Weights of a small transformer language model.
Size: width 448, 7 heads of 64, MLP 1792 ReLU, vocabulary 13604, 30.5M parameters.
Architecture: LayerNorm before each block, learned positions, tied embeddings.
MLP neurons of a small language model. Each row is named by its layer, matrix (up: input weights) and neuron, and shows model dimensions 128-223. Each number is 128 + 24 x the weight over its row's rms, rounded and kept within 0 to 255. Numbers have three digits each.
After each neuron's rows, "fires after" lists the tokens most often just before its 100 highest values on Wikipedia text that the model never trained on. A number after a token or word is its count.

L6.up548:112128130157159112075152140146085138140110145075129101121093124120065113122151130091117074178095136084161101122120124114123161133149124146116108145147142126097147182102164121172106141164144143105116139135136103152155152097088097136151114102143091124141101145115135133092147169121114114104
fires after: " " 30, " |\n" 10, "\n" 8, "-" 6, " men" 5, "2" 4

L7.up1328:154090113130127151121143108154183133127159143132137134139088098113099170173146109087112089150152144131161116134088126138117150072146093173052098153135086123130110182078147131155095100099159156158123115127137105177196127143116085124142096166094103121114151133137166122159097122150124131133
fires after: " " 45, "2" 14, "1" 11, "4" 6, "3" 6

L4.up1032:133134118152131140142119139136150164110106118096132139153144135137144127122161139116157141119078100163140156135146093069170079092117117100091138116114119151091174110162090138123130172154072113104141091095166137140151109108163105120132173123127159127117159145133140094116103140099140113161
fires after: "\n" 57, ".\n" 14, ")\n" 9

L7.up3:132117157168115110166120095114092130131132139157120153126136152173086105121137120132161149117169135130181145157138151093121130112092137119140180152144073106102131102150144119132139177144122128146158127141106100137167120126172109143129129105070074116146172159108180136119116105092117115101
fires after: "2" 31, "1" 16, "0" 8, "5" 6

L6.up424:107125126147117090126116128143117174138128120096133099155104126139118132099157100127142169134142158127153169162128137164137189138164133152162135133086124135123139132100128143141132121121148113108109140156116147133144136122181112131145106092090127131146146164108117133116057120083110088125
fires after: " the" 29, " a" 13, "9" 7, " an" 5, "A" 4, "," 4

L7.up1204:112111112097157114106138124131121076136115148127112137110143126110162186170079160143138153096140133131134141145158130069142110108164140135121137135133129142108094117104147140138115143096124144204145143126092136117187187151141068156133135151126110117111153094133147102143142156146135167156
fires after: "1" 34, "2" 15, " " 13, "3" 11, "4" 7, "7" 6

L6.up113:105119092096142128170067152135157076146123148106120100103119151125107153141100092131116111128123108124156121115076115137108147130119157132147119131120122134115156154137144146104137131145121120141123109155156108154147146134089157136142137141123098080105155095140133124138114144112124110162
fires after: "0" 27, "9" 15, "1" 14, "2" 10, " B" 4, "6" 4

L7.up1435:123118072132105134094137100099129084117090159094084166124132149128168088154098116158140156113127115119109141177157076094136140131166158151123148161173138107125162108139153162099134131106095164137146153147109120132135139129139124143134123106121132097143134141114110127115117144113126144139
fires after: "1" 29, "2" 22, "4" 4

L6.up975:142097079113125127145120123127131106126126146118137139108064181154088145123091106136136144105146161123174141095135116126073145121113096136128141117164123111115139136147125088146123146133104091131122113118156116153160147178117155075189127114179143133116109109132086156122113131168132091117
fires after: "6" 16, "1" 15, "5" 13, "3" 12, "4" 10, "8" 9

L7.up1695:127130141133129113126133148157163171172130127177097120150091132134152148185159101165138136118111136110136142136128142153116155125137076144144094129109133105117115098121129145153133157113163125092153123173107118129168136193121128130114105139129087106109164165124136147151091105131128129100
fires after: "6" 15, "1" 14, "9" 12, "3" 10, "4" 10

L7.up589:173117098152109131143167092119096123160138129145145109097139152136086141147162114133148122111147151108153148081113127126086126159124109147108122091106155116123143141084145142143144075091143131143157120131107125128142121141179088129138097135122089106149122126094131113119108132103094109084
fires after: "1" 16, "2" 14, "8" 10, "3" 8, "7" 8, " " 7

L7.up52:136131170158124130147158127129113119142124147153161086116121156142134161201133108154094135137159121114166125110129122104110146082150103118126135118103119109116140153126158148140126113139164124125153143136168153117175136133153126153123080143142071139159183173128131146118138156136115120090
fires after: "1" 18, "2" 17, "4" 13, " " 13, "3" 7

L6.up482:176121105133169139126128142138123117133159123112112146118108123124107154108148138137160124099148197125119166150119147134091168140146136123134119130147158085125130118152142102158141122122154116119130159160107137140145193158183133143124114110098119110141138181164109112118067135116130123171
fires after: " a" 32, " A" 18, "A" 7

L6.up671:083128168122112063141128078137083100119109148066158130145124114099104175178133167164182151101106106121102140142168102157102137120157164151134138163111095174154144142080179171142152156123170128146128150132155125142146161117106093151151101136161080101159130113123142108115126137155112144121
fires after: "2" 100

L6.up337:122145100105132111179113109168131115149136107089129136135129146091141161141112122164103132114100134141122100082122078151115118156127144074104143118128128145137133165110141131135107132113131133139152103129097141150156123147116124104089121122102133094119161138108122143148092158127110085153
fires after: "9" 41, "6" 24, "2" 9, "4" 8

L6.up1481:118121163162125122128138156122142167120087172078184132103132091118089122118112107104160149164114145148155171175112097139125158094136121134097095121127105110083122116103124104127153125097125113137131149125138140155148149132121079126102114107146088133159121094130106118107083127138154110137
fires after: "1" 36, "2" 22, "3" 6, " W" 5, " " 5, "9" 4

L6.up1221:112113150157133108152140149165156109152130152136111113122080141127099124141167136126113121165135114140143097116119099136101185103150068121124116121123131114135088145126160123171139115086149133144164128150146101200220155108113104106123128101116106141116177152118109111117133127140129123126
fires after: " |" 17, "3" 15, "4" 10, "2" 9, " (" 8

L7.up1088:118144131090100092137156083136122127150109121115125134182116110157126134170136149134218151056119121134096153138113128136125152128152128114091118176123091138097104108104132170118140132121087083121138135166149145120134144132105087099112114132173128131164115133100136090116139101115131093140
fires after: "1" 78, "2" 16

L4.up387:146138127132122135148129174130116134140097120108167096125125159109154116153096188106111123114067155131092137135115148112166146127116114054103141125092123117115145144123150118138118097141100126121163077114138109136150152149137143116110171193122120093146138128123108137178138133149140119130
fires after: "\n" 38, "-" 22, ")\n" 11, ";\n" 8, "|" 7

L4.up1194:123113091114105169072166082115138094147132187083110152109120116114107116138123125161117133154056098108122143165106130110105144157140128151135144118123118119089131135155177132138167147144133158142166071124100129118141127176179096134132111134102153123159145160093130123117112136160134140125
fires after: "1" 16, "9" 15, "8" 9, "7" 8, "5" 7, "4" 5

L6.up1300:158115148119150129125107083119137165114128124128158131117120117133140150141149126117115133138148130128149110123114129136117130098133139143093112169169107115104148131126130130121139166132122118117128098101163079192132159176086113175122092120140106131126170122152100135131133120142118106163
fires after: " " 47, "1" 12, "2" 7, " Website" 4

L7.up17:146131104134106122065101154129157109117139145128130137162101122123107192134130144159183149118094164120152178132145139126111184102122126122121114141116085143151138127162149119131153144141095068126106151126122162146155174123135122131152121121139131084135126143093128089115065131125134078145
fires after: " the" 28, "," 19, " a" 11, " (" 6, "'s" 4

L6.up520:140111170177139127147108137137149147120110178160188150147069120161089133130150179114129136139142116135175126157102084134089136108136151131087129141130128108116146137128179104141098103134113149107167104092117127126145138132135109144139090110132100115170161136137134152086090125112132122078
fires after: "2" 21, " the" 21, "0" 16, "1" 14, " an" 7

L6.up529:094112163148154117118120098163136147120151118089142104133141116138103124164094147157108155128109104134123130145140127119120162163168164107124144143127101096144161155130153142119110138150163177146126110159120117176151144095151154154132105153119105097119175124115150129084117151136146141084
fires after: "0" 92, "9" 8

L7.up228:114155141147108074080114125097139142154134114133155112099141075121082142155123170127115117123122146115145109128144168128174097105147079090137097145130148135138110174108132107120127139126156117105135126147135143140171148097123097102133109079098121144099134157097131143113135138155118135129
fires after: " " 27, " (" 14, " \"" 12, " in" 5, "-" 4, " for" 4

L4.up534:167151110116130120134150153140102147115115094122148142163113146125182134100093117117146125114078129139137126131149097096151120106103162162141116157153117137092138108128112160155110129104117102120143079169155147111159156162139108105152176123125112077132129145139113161168157109152141133098
fires after: "\n" 52, ";\n" 10, ")\n" 8, "-" 4, "Note" 4

L6.up738:163125138137104095127140147136098137170142100156134136148116114119150125130148121132100149129117156121144138122150172130123167134117106176112117134113160090125111132126125116170098083103128080109140154152156127131148166146150106139101075113081089107104130138162093091115118145130125120134
fires after: " a" 59, " (" 12, " " 7, "A" 6

L6.up1492:140136101115123094084109128140167143097167079126175106118157115097094135146146133093166132109128140139157141124143106150116134074133101145088112123124132083142104148104118132118139100102153136100134141149111121132154152100149104095128136114158105138154119143128127155115162156135114128085
fires after: " (" 48, " " 21, "\n" 7, " non" 4, " changed" 4

L7.up404:108131175146098086141111128130120119093129151100115157144138124116111118182122133133183115100139110123108136143143111138089171086162125104087080180121086106086120110119136136136131092128122114131119132150139133146143150095077147129105122119172112141148125117126138177088091151166132111129
fires after: "1" 85, "2" 5

L7.up1396:102110145088154111130158164134146131137136090108158100166120149097141100161145134143121156090159168133142111161131155140130150092161131161132121130108157121158139134097150130159108100092094137108088120135122106155135125184105121148154114160146134078174175135083104114127134138156159117100
fires after: " D" 17, " R" 11, " P" 9, " W" 7, " T" 4, " For" 4

L4.up1426:143116168089119141100180111150078117145120091101147108132132115140152168142158158161150121129154115146090119143148147107161105139151089106134082129114159129122124145102136128144115121124137151133109089167129154158152150108097124084106149101120147138160133095103129119106103102155116130142
fires after: " " 53, " (" 31, " |" 5

L7.up1306:089101065082152120100096107177153107154109148106117100133147126157101166153094172106130183133102131148134175125157072137108143151109136114131118132113112106154161132149137123119151139144131142135126140151068108167171168151167144167115125160088111133124135162146151073160160154132147142120
fires after: "0" 83, " U" 4, " the" 4, "U" 4

L6.up1587:153137135139181142092123084113155124104121152140142171109098108139116128115140102112180143116103136081166135154078126108109157067157119127113100134170130103121151128121125139126132149098121133139095086104136104151140131166114131128175117132166118131136134100142108136115123144081125129180
fires after: "1" 33, "3" 11, "2" 10, "7" 9, "6" 7

L7.up530:108141118108200117142139104135137184112107098127126135178142151092123149130135132165144156134108121116146135151117134143099175138165152158085116145109166125121128137110141130126143116137104121150106154181101087145149134157161177143112095117102128096107173149101149098127171167104076118157
fires after: " B" 18, " H" 11, " A" 10, " T" 9, " W" 5

L4.up998:090123161119148120116148149133156088120143148089139102123134154075158076154146149128113144109053124134117133141122107067124087115130155102058147152108113150097138097162159144105126114157054186130134111138163115135155135152141129109156179140108200110148155152170150131178110161159143132170
fires after: "\n" 42, ")\n" 5, ")" 4

L4.up1029:132134159104156139110132175124103178145132116162180064174113131161112131136090148131137113107094130141162139122119121128110135125149105114117170164136188141076175140141138149145100081132066162149121100164157116117155124157124147089148133147119105135137138185128127190148151113111079115138
fires after: ".\n\n" 38, "\n" 29, ";\n" 8, "-" 4

L4.up984:159129137075142084142135165147099097107156137138139125145139140143136101115112165142123112127129123141151151144128100113140152100126129106102150223159146108095182121146128142114138092182081121125152128158153129163151146149124142116118129137120122122116149193167137193114168152157140115141
fires after: "\n" 32, " " 11, ";\n" 10, " %" 6, "-" 5

L7.up1410:103149132100128159117129116116149103160121093076114123136138152125132097131065129142133130089103134109144103147139151121114157131191139153073163138131147139145168118139144137121155159137115169144118136162050117118154139138124152172109107118170125131098132119122149100140129157111057131138
fires after: "1" 31, " on" 8, " On" 7, "2" 6, "4" 5

L6.up683:146118152113178115133105125105143128093118163099113114149105134109074161129117175122187125105136168185135163159150125109112173128145130123132129113142133083119127126148124121130119115125129114140128154150109159146132185169148126164117136098075144100115166151139144104118105121144115114150
fires after: " as" 29, " a" 27, " became" 11, " an" 6

L7.up386:152150153132116140098113099113095095093114141142147123152088136170095137151126149154166121102150131126167112147103104112127131104150127173096101106138105112095155118100145133138121120132125137133116123126162090083197197139107106153135116098130124129162144145155083117143127164149123144169
fires after: " " 43, "|" 12, "1" 12, "\n" 7, " |" 7, "°N" 4

L7.up825:173092159128103137162100126134158146113150141135162144143147110151142140144132128091102112163136130156126112126128089142142150092115107127094118137123096149124134124123133119127142158121146133115103088139147173171144185147127091147108138113107133149114127119105115152111157161173171134129
fires after: " " 56, " of" 5, "1" 5, " approximately" 5

L6.up1269:129114103147115115096135128135099170150128087149132088126121117112133109134134162108132103100104122095117094107126136087150151130149092133102089120124118122111135163144133145130123099103084100124136173185175142155152138151136089082106142121154110153131130141117162149115138122133141132108
fires after: " \"" 23, "\n\n" 19, " (" 18, " =\n\n" 7

L6.up1254:103130136138086136139135125131137132130085126108165142123120144155070149148125122083092118167145112161199151106120108140101183137087143130117137139107085131148131171130210111128135132101136126128139104139135145165166104127174138147142103102098101106123099143134161140101105148161094108075
fires after: "0" 31, "2" 27, "1" 10, "9" 9, " to" 4, "–" 4

L6.up1048:198104128126153102135109124132134088137142106148142089181130142164131138153131139138117139096161118132125142141101104125083135050166110127097154129116146139177121142148124120143105150097124085139140129122156154148188135205113140150170130123133130141123169136146113147145123145139150102094
fires after: "2" 16, "7" 16, "3" 13, "9" 12, "1" 11, "0" 10

L6.up1336:159119092134144122081120153181139126107099108095121106099111148119144118162116165150122118149115108118088142145144116103144112137128139120161167149160156139128122131166145153118161118130107092131162145121112110132162152177119118108114157154109142083115126180147139118131137134089114139136
fires after: "′" 18, "1" 14, "°" 14, "5" 10, "3" 8, "4" 8

L6.up1011:085119124108166145168143136109125111132129136131153144107104143168076144133104109144146134157104103139190147125108135111090159145106091129150099157146067108124120134130133136134109149165098094126140146109157122156156117097106151156147120113144117107128143150137167168096132101126142119110
fires after: "3" 14, "9" 13, "5" 12, "2" 11, "6" 11, "1" 10